config.toml
num_hidden_layers = 8
num_key_value_heads = 2
bias = "none"
init_std_qkv = 0.0471
weight_decay = 0.039
max_seq_len = 2048
max_steps = 10254
MLP neurons of a small language model. Each row is named by its layer, matrix (gate and up: input weights) and neuron, and shows model dimensions 144-239. Each number is 50 + 10 x the weight over its row's rms, rounded and kept within 0 to 99. A neuron's up and down rows have the sign that makes its largest values positive.
Before each neuron's rows, "fires after" lists the tokens most often just before its 100 highest values on Wikipedia text that the model never trained on.

fires after: "S", "ou", "ther", "a", "o", " S"
L2.gate270:57 50 60 30 44 50 48 62 37 50 50 55 71 55 64 65 45 26 39 54 56 38 46 56 39 55 58 51 49 63 45 38 46 62 57 18 50 50 46 39 45 56 54 44 53 47 52 54 58 50 42 62 41 47 53 56 57 58 42 57 57 53 48 40 64 43 61 50 54 60 55 58 53 48 49 50 49 54 45 40 40 36 59 30 39 61 76 34 54 56 55 54 52 41 59 34
L2.up270:71 37 38 34 59 44 49 42 57 42 29 61 68 54 51 54 44 49 47 37 57 43 54 48 50 60 64 47 52 52 51 56 46 36 63 37 57 47 59 51 43 76 40 52 55 54 48 64 42 54 37 59 49 59 76 43 55 45 42 56 52 57 69 54 45 51 42 79 44 60 24 51 65 47 65 66 58 49 36 57 46 49 55 55 59 58 50 50 46 39 59 62 47 44 36 56

fires after: " a", "er", " c", "our"
L2.gate25:53 63 51 50 56 70 51 71 24 39 67 50 40 53 62 52 34 49 57 49 50 54 31 57 52 51 49 49 41 63 54 48 58 46 47 52 57 42 73 51 55 47 59 42 44 64 39 51 46 38 53 69 62 52 63 42 52 47 57 53 40 31 71 52 40 75 79 49 36 49 36 64 50 54 60 51 66 45 44 55 26 47 66 58 37 47 35 60 51 64 59 51 41 50 49 45
L2.up25:53 62 58 53 43 49 46 62 48 45 60 36 45 63 54 41 47 30 64 85 53 51 40 47 50 39 62 67 42 55 57 42 60 50 54 45 67 47 57 43 61 53 67 58 57 59 51 32 57 51 44 56 48 47 34 58 56 47 30 47 48 50 62 51 49 70 51 57 32 29 51 45 56 50 51 61 61 55 57 33 51 41 48 58 35 57 48 50 75 56 55 43 48 42 56 60

fires after: " o", " d", " sub", " p", " des"
L2.gate479:38 50 50 32 54 49 63 42 54 49 62 29 75 54 47 45 51 56 57 38 50 66 45 36 36 55 53 45 48 42 51 52 54 47 41 64 41 47 55 35 62 40 54 59 60 47 56 25 60 29 37 52 51 52 44 56 58 72 38 61 60 41 59 51 38 44 61 31 57 58 53 56 41 38 57 47 62 59 82 36 22 42 53 53 34 60 62 42 55 48 38 51 40 65 42 51
L2.up479:47 55 41 54 58 55 56 53 46 46 51 53 45 65 61 52 33 64 44 61 71 55 59 25 41 50 41 41 58 50 26 56 46 67 53 48 46 51 48 57 60 45 55 24 41 43 53 53 53 43 49 39 50 54 35 54 40 53 49 44 61 52 62 49 45 16 63 38 51 59 64 39 48 57 52 57 47 54 55 59 37 58 45 50 52 83 52 45 53 39 62 42 45 64 52 55

fires after: "a", "re", "ou", "ro", "al", "o"
L2.gate287:51 44 46 38 44 55 41 54 63 65 46 69 52 32 62 38 47 51 48 40 56 33 55 63 30 45 47 63 59 29 52 58 65 40 72 45 38 45 53 44 53 46 60 38 21 61 43 48 42 61 51 58 54 43 43 44 52 49 39 42 48 62 59 59 66 43 64 42 49 57 36 51 68 48 62 38 49 37 53 65 41 50 53 31 41 56 48 40 54 37 58 39 63 50 58 55
L2.up287:59 42 53 63 55 55 44 55 64 62 52 45 69 41 48 49 36 70 51 57 31 68 53 39 45 70 42 26 66 66 37 55 24 21 39 52 49 46 56 60 64 48 36 37 69 50 39 42 39 51 48 22 58 51 52 40 47 39 45 50 37 49 54 48 54 48 63 25 45 63 50 57 28 59 46 46 49 47 49 56 59 58 42 58 42 47 33 51 45 49 43 42 32 49 35 51

fires after: "i", "-", " T", " sub", "(", " pro"
L2.gate395:51 56 49 42 40 31 30 60 38 51 42 66 54 59 62 40 35 67 71 56 62 58 73 52 46 58 42 45 49 58 46 38 51 42 67 48 54 27 62 51 45 64 51 24 31 35 35 54 56 45 65 50 46 57 42 68 41 27 51 52 32 66 53 54 66 48 64 55 46 56 60 52 51 71 55 56 61 63 50 45 39 65 50 47 46 50 57 29 42 66 50 30 45 38 58 51
L2.up395:52 57 51 37 52 31 60 55 45 42 62 53 58 64 57 57 59 61 51 51 50 49 37 56 48 31 45 28 40 43 43 57 52 41 55 54 40 61 64 58 43 51 56 47 54 37 31 24 53 41 65 50 58 56 51 61 34 46 37 43 71 50 76 62 43 42 49 35 45 67 59 48 48 51 35 54 56 40 46 51 48 48 47 40 39 60 33 54 63 61 63 64 45 28 72 58

fires after: "ar", " p", "ou", " P", " W", " s"
L2.gate504:53 57 29 46 30 38 53 45 32 39 48 56 52 52 37 45 58 50 32 58 54 49 41 56 38 48 43 37 53 49 43 53 63 42 47 60 53 49 58 66 62 45 66 35 60 73 58 58 39 61 55 57 53 53 62 56 64 61 59 53 36 46 49 27 50 57 72 56 61 43 56 39 45 66 55 49 61 41 46 61 48 39 62 48 55 56 42 60 49 46 35 49 46 47 57 31
L2.up504:44 38 41 58 45 49 39 55 36 52 49 60 43 55 49 49 54 56 56 34 32 48 28 38 54 41 32 48 53 42 52 44 65 57 35 49 42 32 51 29 49 60 38 39 41 47 46 60 42 44 44 39 57 52 41 35 44 48 53 59 55 43 55 37 24 53 51 23 55 57 78 48 40 62 42 37 70 42 53 77 38 44 60 53 54 46 53 61 61 38 44 61 52 57 64 64

fires after: " pro", " was", " Car", "au", " March"
L2.gate683:44 61 50 52 38 53 43 43 50 48 68 35 55 30 40 53 39 42 55 53 55 38 55 29 57 55 62 55 45 37 59 44 53 45 54 62 61 60 44 59 39 51 40 66 59 39 59 52 58 43 48 47 54 40 41 63 48 50 66 52 48 48 63 47 48 51 65 54 70 62 45 45 51 38 46 57 77 37 34 50 57 45 45 52 49 51 35 56 69 40 41 51 67 62 49 41
L2.up683:51 51 45 50 63 28 67 36 42 47 52 51 36 27 42 58 56 60 36 54 76 38 46 45 50 61 56 50 65 44 41 42 41 58 26 65 45 51 51 50 44 50 55 53 58 62 52 54 61 48 33 61 54 42 55 40 57 54 56 54 64 53 64 56 61 40 79 58 57 72 60 43 49 51 64 45 44 63 64 49 41 54 51 49 44 48 51 61 49 45 60 50 62 50 42 49

fires after: "S", "et", " St", "ain", "orn"
L2.gate415:70 47 61 44 63 33 43 50 47 43 49 45 44 49 57 62 51 40 51 51 51 39 36 48 67 52 45 41 45 41 69 62 55 46 54 42 38 66 61 61 41 47 29 49 49 48 56 49 46 61 41 54 75 49 41 54 46 51 42 49 51 40 43 33 60 56 51 50 50 50 43 38 70 49 57 60 54 56 43 52 72 42 69 36 42 48 57 31 58 45 45 44 59 48 57 26
L2.up415:40 45 34 42 63 41 56 78 56 43 66 42 50 65 32 53 45 51 49 66 30 40 71 59 47 31 43 56 53 39 40 62 70 42 55 61 64 48 52 64 58 51 65 54 44 43 48 39 59 44 45 64 48 46 32 46 64 38 43 52 56 55 49 60 54 45 48 44 24 52 51 54 54 48 55 43 42 57 48 44 38 51 55 47 24 61 54 52 52 56 42 44 40 59 37 43

fires after: "ip", " G", " g", "c", " loc", " C"
L2.gate385:47 44 45 47 39 48 50 42 41 53 72 51 31 45 63 65 44 37 52 55 50 42 51 81 43 45 47 75 39 42 32 49 41 27 50 53 42 43 51 45 63 57 74 49 56 58 55 51 56 33 55 51 58 28 38 58 65 40 50 42 58 55 53 51 62 49 44 53 71 50 61 39 56 51 46 40 70 32 42 59 59 47 50 36 40 52 63 45 66 53 55 40 49 61 47 72
L2.up385:48 42 55 58 45 52 39 55 50 65 41 64 56 44 62 49 48 65 55 49 52 60 58 40 55 56 55 50 39 67 62 36 47 58 41 53 52 54 64 33 46 48 39 47 57 47 39 57 44 44 28 64 65 34 71 62 43 48 53 57 48 45 69 50 51 59 58 51 58 44 54 54 43 59 33 61 42 42 53 55 48 39 43 38 58 39 40 58 54 55 47 54 43 53 47 39

fires after: " v", "e", " F", " H", " B", "ale"
L2.gate392:55 49 36 31 31 57 52 35 40 47 50 51 55 38 46 62 43 38 52 38 41 46 40 64 56 59 51 66 44 50 50 48 69 59 41 68 40 55 60 52 38 62 41 49 51 47 58 38 56 40 71 30 47 31 49 51 64 34 47 49 61 52 62 43 39 53 55 73 54 48 51 51 46 51 55 41 59 39 59 37 34 47 44 28 80 64 50 32 60 52 55 67 56 60 32 45
L2.up392:55 57 38 38 48 21 61 24 39 54 50 46 50 50 44 45 43 36 60 58 51 53 49 44 51 42 52 50 59 34 43 75 65 62 39 73 76 32 65 37 56 49 59 35 62 51 46 66 43 42 56 41 48 51 48 63 58 47 58 42 60 49 54 46 60 50 56 49 62 46 47 67 50 39 56 42 47 46 62 40 58 46 43 37 28 68 52 33 48 44 40 30 73 51 56 45

fires after: "et", " f", " F", " comp", "oc", "av"
L2.gate190:53 51 75 51 44 47 43 48 42 48 50 41 52 55 56 50 42 57 34 55 53 53 66 44 31 30 54 41 59 53 45 52 49 47 55 34 53 41 64 40 70 41 31 51 59 40 46 44 32 59 52 57 37 42 40 62 45 47 68 60 77 55 57 67 51 61 57 62 53 50 53 44 47 58 44 47 33 45 54 48 50 49 35 35 57 51 63 53 49 62 45 52 56 56 36 52
L2.up190:49 36 75 48 52 44 53 71 60 65 54 51 61 57 50 50 36 51 45 71 53 50 52 47 55 35 45 55 54 55 61 38 34 48 52 39 56 29 59 42 33 55 48 51 46 53 54 38 53 59 42 62 47 52 44 56 62 37 63 44 53 57 49 54 57 41 54 45 48 55 42 59 52 38 41 64 52 34 47 59 56 27 54 64 42 48 37 58 45 49 48 47 35 59 35 40

fires after: " R", " G", " J", " M", " O"
L2.gate198:39 54 58 59 50 32 53 47 57 63 37 57 51 43 53 28 51 44 35 44 56 46 61 52 33 54 58 49 62 52 44 61 58 44 46 50 49 60 34 45 58 49 42 48 49 49 42 43 59 44 42 43 46 56 44 64 44 49 39 30 27 47 54 54 58 59 75 34 59 60 51 46 40 45 54 58 55 58 55 50 44 47 36 45 42 70 40 24 56 42 44 56 47 55 39 35
L2.up198:31 54 42 27 68 50 57 44 55 56 57 62 51 62 43 58 51 64 56 55 63 59 48 38 67 47 50 47 42 46 50 47 69 71 48 48 64 47 62 61 59 44 51 39 44 48 63 64 48 36 53 52 54 54 64 51 60 45 60 60 53 56 36 48 60 64 60 42 25 37 59 55 40 53 44 45 32 56 27 49 43 44 36 59 64 46 22 52 62 60 28 34 50 46 45 50

fires after: " A", " m", " S", "a", "o", "am"
L2.gate680:68 60 43 39 55 43 40 40 52 61 57 72 40 52 56 67 53 57 43 49 52 25 59 61 43 56 43 55 37 44 36 55 66 55 67 55 82 45 55 67 59 64 47 66 44 55 48 68 48 57 54 49 43 40 45 58 69 46 63 45 46 62 58 51 46 62 71 57 49 60 58 50 66 41 57 46 54 63 51 42 53 48 56 45 51 46 70 45 67 51 51 50 61 54 39 64
L2.up680:46 62 44 54 49 32 44 30 44 57 41 47 66 69 46 39 48 52 41 55 56 43 31 38 53 43 37 44 54 43 50 56 47 38 35 39 54 57 54 63 42 66 44 47 39 59 49 42 44 44 30 40 47 56 40 56 57 53 49 50 52 44 42 45 51 38 46 38 59 44 60 43 43 54 51 59 38 29 62 42 28 53 72 57 55 30 61 47 46 39 65 50 39 41 36 44

fires after: "on", "et", "ain", " cont", " At"
L2.gate10:43 45 53 55 43 47 63 47 49 55 62 50 40 72 38 54 35 46 40 44 45 44 60 45 35 42 59 34 53 61 47 41 36 42 65 58 48 58 71 40 57 42 41 55 61 49 41 33 69 66 49 48 56 56 30 66 45 53 46 48 58 57 53 49 52 41 57 61 43 24 46 37 60 47 59 52 37 57 42 60 51 43 40 46 34 50 56 58 49 68 51 38 57 51 30 50
L2.up10:46 48 42 40 76 65 30 50 40 66 49 54 36 48 38 49 31 39 61 51 40 62 68 41 61 46 43 62 49 50 68 69 70 55 69 54 39 40 46 59 54 58 52 62 53 51 50 54 57 64 52 63 35 58 52 42 62 41 65 30 51 66 37 35 55 62 51 57 63 48 42 60 70 46 52 43 64 57 57 48 44 60 62 52 22 62 41 45 51 57 58 36 58 59 66 39

fires after: " f", " G", "F", " g", " S", " F"
L2.gate502:51 44 39 51 43 39 33 44 38 51 48 48 56 52 43 71 46 52 56 69 59 53 41 45 56 39 55 52 36 44 51 44 67 50 64 32 65 54 47 64 35 49 50 73 54 62 54 55 41 56 66 54 59 62 46 47 51 64 49 64 43 48 48 56 50 42 41 51 46 41 58 33 46 36 17 48 38 53 44 54 62 53 63 43 43 32 53 47 46 48 40 39 47 71 31 58
L2.up502:36 40 34 40 59 62 38 36 35 59 57 59 47 55 44 51 27 41 34 46 56 50 47 49 54 48 35 59 35 38 35 65 67 38 71 46 51 60 46 62 55 46 32 46 53 46 62 59 54 44 58 37 50 53 41 38 63 51 48 46 51 45 48 57 59 44 49 56 78 57 48 64 64 36 45 47 54 22 42 61 45 44 33 60 27 39 59 46 59 40 65 48 33 44 47 51

fires after: "-", " he", " l", "P", " with"
L2.gate116:53 52 65 47 55 58 64 42 44 43 56 50 40 48 44 69 59 45 40 45 45 51 43 50 46 61 42 30 46 58 61 59 62 49 60 56 55 38 41 38 35 47 48 75 59 59 49 58 46 38 56 68 34 37 63 57 45 38 51 56 45 32 31 56 39 55 52 54 53 44 60 56 53 52 26 58 54 46 39 47 61 42 62 46 51 60 29 52 37 50 61 48 43 43 67 32
L2.up116:61 42 65 45 47 56 65 32 31 47 39 40 64 40 38 51 53 53 48 54 72 49 46 56 31 46 44 42 57 49 32 75 58 59 39 61 66 65 43 44 51 29 51 67 46 58 53 53 40 51 49 50 56 38 62 46 48 49 42 62 46 49 35 52 50 62 67 50 50 41 64 61 72 74 52 66 62 59 61 49 56 41 56 54 53 50 64 25 51 48 51 68 44 46 69 29

fires after: " l", "it", " L", "im", " p"
L2.gate466:54 48 49 70 42 38 49 51 50 59 36 46 42 38 42 64 58 53 67 40 61 61 58 44 29 45 45 49 58 40 58 51 59 60 40 53 57 44 49 41 34 40 48 67 52 71 60 41 52 48 41 46 54 49 36 65 45 52 70 39 55 51 45 46 69 55 75 42 52 55 48 63 63 43 69 53 53 58 53 38 17 42 53 56 55 63 50 60 52 44 57 51 42 45 49 62
L2.up466:45 48 59 53 26 48 51 64 63 41 47 32 37 43 62 55 60 51 54 35 48 59 59 43 44 45 55 57 49 48 46 49 46 59 22 54 37 68 39 54 49 55 43 48 47 38 57 32 51 49 51 49 58 36 57 59 57 56 46 64 39 41 48 43 47 40 31 61 56 48 53 29 54 63 66 58 52 53 48 57 41 51 56 39 55 50 79 45 45 50 38 56 42 58 49 55

fires after: "-", " (2", " (", "2"
L2.gate598:65 50 44 28 52 41 32 52 56 45 60 52 53 65 49 66 35 58 62 40 46 48 56 48 63 52 42 54 52 45 55 64 53 41 73 43 49 53 32 54 64 44 62 42 50 42 55 53 53 53 55 59 41 35 48 69 49 64 60 59 61 61 74 57 53 41 50 57 51 49 49 53 51 66 58 37 49 51 42 36 49 50 61 44 31 42 49 41 56 51 57 42 52 54 57 54
L2.up598:60 52 58 44 48 50 42 63 63 61 28 24 49 37 41 57 45 52 52 41 33 37 60 51 61 48 44 59 59 71 56 44 47 39 59 50 38 61 37 51 47 43 54 58 50 33 35 40 41 43 56 20 50 57 55 47 29 68 53 65 48 41 50 44 56 43 34 44 45 53 58 49 70 54 50 56 42 38 42 67 48 52 68 44 57 67 64 59 55 60 40 48 37 66 53 46

fires after: "\n", "oc", " T", "re", " P"
L2.gate403:62 54 48 46 48 44 55 48 50 54 48 48 45 35 49 59 49 54 59 57 57 46 46 38 41 52 49 31 39 52 40 55 56 64 44 45 69 39 52 40 61 45 38 46 48 84 64 53 53 43 46 57 52 39 37 44 49 58 63 47 51 37 52 33 64 42 52 77 41 55 54 39 53 69 66 55 27 62 50 45 57 46 57 36 57 51 46 53 63 37 33 54 54 48 46 39
L2.up403:50 30 48 49 43 48 51 51 45 59 37 49 42 48 64 70 51 67 44 44 60 39 48 30 60 45 56 45 63 64 41 41 56 57 29 53 48 67 61 48 50 50 42 50 44 52 34 55 58 57 56 38 51 56 53 59 49 60 53 47 36 40 65 58 46 45 68 47 58 48 62 39 50 29 58 55 34 50 46 34 39 41 58 41 53 47 54 25 55 60 42 52 53 53 55 43

fires after: " U", ".", " C", " S", "U", " "
L2.gate471:53 58 58 54 35 32 54 62 46 34 49 51 30 28 53 77 53 53 59 40 47 62 50 47 57 56 46 33 52 49 26 62 51 41 58 35 35 49 41 63 56 58 51 47 44 43 60 51 54 39 29 52 47 31 65 67 37 48 54 59 58 40 48 48 57 62 67 58 61 34 55 41 62 69 43 55 51 37 45 53 68 46 53 59 49 50 42 77 49 40 30 54 53 59 44 54
L2.up471:53 47 51 50 47 52 36 69 49 38 42 48 54 55 45 54 38 40 50 49 44 63 50 45 51 58 50 56 53 64 52 29 47 56 45 52 61 66 40 43 59 51 57 54 67 32 62 62 49 46 36 50 44 48 45 70 48 44 58 49 52 40 42 38 40 30 49 38 52 59 46 50 53 76 48 43 40 74 52 45 52 58 66 25 63 72 53 45 61 70 56 43 57 47 54 42

fires after: "S", " R", " c", " ab", " ", " ind"
L2.gate446:41 49 41 64 49 41 49 56 51 54 37 43 56 48 46 48 48 38 69 52 43 37 51 51 68 49 38 45 39 38 48 43 58 45 44 39 39 53 58 67 55 44 64 52 50 57 56 64 44 39 44 68 58 52 48 50 60 53 38 43 60 59 54 53 58 42 51 65 45 29 36 43 72 48 51 62 56 52 41 53 54 46 57 62 58 72 53 51 70 63 53 59 56 58 35 45
L2.up446:55 43 34 53 49 58 58 51 46 54 32 56 45 48 51 49 32 37 38 57 51 40 54 44 51 58 57 47 42 39 51 47 52 48 52 50 43 58 71 50 47 50 35 51 32 44 49 42 59 75 74 38 64 38 46 41 57 50 38 48 34 53 55 59 62 33 33 64 67 48 56 68 52 48 48 52 53 35 55 57 61 63 61 47 47 60 72 49 58 33 55 36 32 52 52 48

fires after: " l", " L", " B", " J"
L2.gate487:50 45 51 33 52 52 50 46 48 65 51 30 57 60 54 64 53 50 47 52 65 40 53 46 70 54 43 49 48 57 47 25 47 47 58 56 61 67 58 53 58 49 45 60 48 46 49 56 63 47 51 32 58 46 51 47 52 53 68 61 49 38 31 35 70 46 60 48 54 45 41 65 49 47 52 53 49 58 61 49 45 47 52 47 42 50 50 20 71 42 67 26 41 49 53 50
L2.up487:53 60 26 61 57 59 71 56 49 45 73 47 46 53 38 48 60 49 48 47 34 62 65 35 59 60 45 37 58 62 41 43 57 56 56 53 52 57 44 56 62 60 45 43 51 54 53 61 54 42 65 35 39 63 49 42 45 53 52 52 64 60 64 40 62 56 24 49 49 66 43 48 31 58 48 57 50 44 43 42 61 47 55 59 51 53 59 58 44 42 62 55 40 61 25 35

fires after: " loc", "le", " n", " f", "in", "her"
L2.gate296:59 28 66 45 54 29 41 75 65 59 65 41 49 54 49 58 40 51 66 59 50 63 47 33 75 47 45 59 38 47 49 59 60 55 50 45 55 52 57 49 38 49 48 38 63 52 61 63 40 57 56 47 64 65 57 39 54 54 72 52 62 33 37 61 36 48 77 55 66 48 61 69 50 62 41 51 46 44 39 55 47 42 64 54 53 60 62 34 48 57 62 38 51 54 58 54
L2.up296:54 45 55 54 63 47 50 68 58 62 48 55 56 24 76 55 59 51 59 58 59 60 52 71 47 39 48 59 44 58 66 57 51 62 57 28 46 43 56 44 53 57 57 50 52 47 44 60 38 61 60 46 51 55 47 41 65 53 48 62 59 44 46 48 43 46 67 39 60 53 38 53 66 52 44 48 56 47 47 58 34 64 49 51 47 59 72 59 59 84 54 37 48 51 65 50

fires after: " (", "F", " per", " W", "eat", " The"
L2.gate571:64 38 38 58 72 46 61 56 60 49 45 41 61 36 35 58 36 58 51 41 63 53 45 61 56 39 53 55 62 44 67 45 62 58 53 71 32 48 39 52 47 56 42 37 56 52 40 53 53 64 49 52 49 45 38 58 51 62 60 48 44 38 50 32 51 64 52 36 39 64 63 42 46 48 63 53 35 51 34 50 53 46 57 55 59 31 44 43 35 56 50 62 45 52 36 57
L2.up571:63 46 54 55 35 50 55 52 47 50 58 70 39 39 47 43 58 73 60 59 51 64 51 42 29 33 51 46 37 44 54 40 43 49 45 41 39 53 33 37 53 43 50 56 66 47 57 38 56 53 66 59 44 59 50 48 48 36 54 57 60 55 40 29 58 46 27 59 45 52 51 44 50 46 54 37 42 36 35 42 57 48 44 53 49 54 58 45 33 75 41 68 51 55 49 67

fires after: "S", " S", "U", " U"
L2.gate147:68 53 46 55 60 52 60 59 36 51 42 50 49 65 35 64 56 43 24 57 58 79 40 34 61 38 38 56 46 47 43 51 37 46 69 23 40 36 47 59 33 57 56 46 56 55 57 62 54 52 50 50 59 46 35 57 40 52 43 31 34 37 51 35 45 50 54 54 47 34 49 52 67 42 72 57 57 40 45 46 57 47 71 50 44 46 53 51 57 31 43 34 31 46 65 47
L2.up147:42 52 55 57 40 23 55 44 45 55 65 50 37 55 37 55 49 44 37 44 57 50 66 44 57 48 73 50 49 63 64 38 49 30 46 44 38 50 55 47 38 56 46 30 56 34 46 33 47 68 52 51 50 67 69 44 56 49 57 48 58 54 54 51 37 23 51 64 55 31 39 46 58 35 47 57 41 44 35 48 61 40 68 39 29 46 52 47 52 31 45 49 55 58 49 52

fires after: " f", " F", " U", " t", " S"
L2.gate673:60 25 42 59 65 39 50 57 39 42 44 57 44 53 42 38 47 75 36 64 50 66 44 49 66 52 45 60 35 62 60 44 54 62 66 35 47 70 47 46 52 45 49 44 53 58 48 40 39 58 42 70 53 32 56 71 39 54 53 56 56 52 44 51 57 45 43 38 44 61 37 42 42 49 43 56 58 35 54 62 60 49 56 52 47 59 38 62 38 37 51 55 35 39 39 62
L2.up673:42 42 34 54 30 48 42 61 36 43 69 61 45 39 46 43 46 49 42 41 39 66 52 72 56 64 52 52 43 61 49 41 37 54 44 49 45 75 50 60 70 44 47 49 74 67 63 58 24 62 32 38 47 50 41 48 44 45 56 46 52 55 50 48 65 59 55 52 44 61 47 44 34 40 36 61 47 42 55 43 40 58 49 34 58 43 64 52 56 47 53 50 30 46 49 69

fires after: "P", " the", "-", " a", " ("
L2.gate240:38 52 56 35 57 46 56 45 58 44 66 45 55 66 53 48 59 36 71 53 66 42 58 40 45 51 58 40 57 30 55 49 75 42 59 38 64 46 50 54 47 80 68 49 52 58 23 44 51 57 36 56 45 41 52 59 51 44 60 64 45 48 57 59 51 51 69 63 35 51 56 47 63 71 46 41 45 47 48 40 41 38 57 52 54 44 43 60 36 48 59 60 44 61 57 32
L2.up240:44 41 69 44 56 69 58 46 56 51 62 72 47 54 52 31 56 51 38 45 53 63 48 58 39 46 59 44 58 65 58 53 44 60 50 61 56 58 34 57 50 46 53 55 55 56 30 42 62 57 53 24 39 44 69 59 40 40 69 44 42 38 47 47 51 49 51 45 41 36 53 46 39 57 33 49 41 41 48 44 53 65 49 41 64 72 63 49 41 58 51 59 51 59 40 55

fires after: " p", " g", "t", "le", "vi", " P"
L2.gate592:47 53 67 71 61 64 41 41 44 57 46 46 44 55 57 54 53 48 47 59 50 47 45 40 56 67 28 47 41 45 59 73 33 41 44 46 50 44 44 56 42 54 56 62 57 54 54 54 45 32 44 59 56 51 40 57 49 37 49 49 60 48 35 39 40 31 45 29 28 61 58 51 43 56 54 53 58 42 49 47 50 35 58 53 60 51 52 54 41 67 51 40 50 40 58 39
L2.up592:53 40 59 47 47 67 56 60 41 69 38 42 56 50 41 59 59 55 64 48 52 31 41 48 28 39 46 63 45 61 46 33 66 40 57 48 55 47 53 44 41 56 38 68 50 64 39 67 38 26 53 62 56 38 42 45 49 48 56 60 39 28 55 42 45 38 43 38 43 55 47 47 63 44 37 48 38 43 65 64 41 38 39 44 57 44 51 52 48 40 36 58 80 60 42 62

fires after: "us", " B", " S", "S", " J"
L2.gate133:48 52 41 46 47 53 48 50 42 54 60 25 63 43 63 52 42 48 71 40 71 61 53 35 63 78 64 43 42 50 45 43 39 34 65 56 45 45 55 65 53 54 41 41 61 46 51 57 38 54 38 40 48 54 65 54 47 58 40 53 58 33 57 42 54 39 50 61 30 62 44 37 49 58 46 52 53 53 41 45 33 42 37 53 35 28 32 47 64 45 55 45 53 45 46 34
L2.up133:51 42 60 48 50 46 65 40 68 48 62 52 50 74 17 59 42 51 44 36 40 52 48 50 52 65 42 71 51 35 42 51 47 53 30 51 52 50 43 40 32 60 43 47 52 55 61 50 55 36 38 27 59 54 47 52 50 53 40 59 49 37 42 40 57 53 40 44 61 66 49 48 55 43 54 46 39 69 42 59 70 56 59 53 71 41 48 56 55 57 37 44 39 57 52 42

fires after: "au", "d", "R", " D", " J", "D"
L2.gate437:56 49 83 66 44 50 43 41 63 46 63 56 40 29 61 60 53 48 23 46 50 61 45 46 42 45 49 50 25 42 59 57 63 53 57 40 63 60 43 64 53 55 41 46 59 38 55 52 56 54 52 52 45 43 39 71 51 53 60 61 36 63 52 61 65 59 67 43 49 45 48 62 54 51 35 49 56 56 51 52 58 53 53 52 43 57 46 49 53 62 63 38 49 42 42 41
L2.up437:58 57 47 60 36 37 33 50 50 37 55 58 49 39 48 56 69 57 45 45 39 41 53 52 35 35 53 52 39 54 64 65 62 42 63 46 66 64 63 55 35 50 48 65 58 42 56 41 60 37 28 32 63 41 49 56 70 57 47 48 44 56 55 59 63 46 60 46 48 38 46 49 52 38 89 48 44 46 44 42 45 69 44 51 47 58 59 50 35 58 53 50 34 54 50 52

fires after: " A", "iv", " a", " re", " c", " comm"
L2.gate638:38 60 53 51 56 65 53 74 41 44 54 53 43 44 36 53 39 43 46 50 33 35 46 52 69 50 58 46 34 48 39 63 39 38 38 45 52 49 56 40 62 54 44 54 42 65 33 47 32 52 44 63 56 38 54 42 51 49 46 65 47 58 39 45 32 71 52 60 39 51 52 37 44 67 40 48 42 47 27 55 35 40 58 46 46 56 54 58 58 73 61 46 56 44 30 46
L2.up638:48 39 38 45 30 52 48 52 41 42 71 50 38 45 42 51 36 40 68 45 32 63 37 60 62 40 70 43 60 54 47 56 49 49 47 46 61 40 52 44 57 46 47 72 39 43 51 53 49 47 42 42 45 48 48 42 29 41 57 63 36 33 39 54 47 52 50 58 49 43 48 35 70 40 37 60 55 44 45 50 50 53 53 42 46 63 45 64 58 50 51 46 50 42 48 68

fires after: "-", " T", " sub", " to", "se"
L2.gate76:56 67 43 39 50 33 56 44 34 27 52 39 38 55 55 63 44 58 48 41 51 46 44 54 48 43 49 45 46 46 51 57 50 61 47 44 45 38 53 36 39 40 41 60 53 38 35 62 52 35 41 65 53 51 50 66 39 40 53 34 57 53 58 47 37 43 43 44 60 66 65 49 67 52 44 46 40 36 64 50 47 46 44 51 64 62 50 47 33 45 52 41 65 43 48 67
L2.up76:36 39 55 49 65 36 56 52 47 66 56 59 36 56 46 42 49 68 53 38 70 38 69 42 53 63 61 49 39 39 45 57 42 54 60 56 53 36 58 62 32 56 49 46 50 43 48 50 32 54 55 54 42 41 50 52 49 42 37 57 53 52 49 46 43 44 39 42 50 54 62 36 56 51 37 52 61 29 65 52 54 37 44 40 48 59 68 57 47 57 63 60 57 41 41 58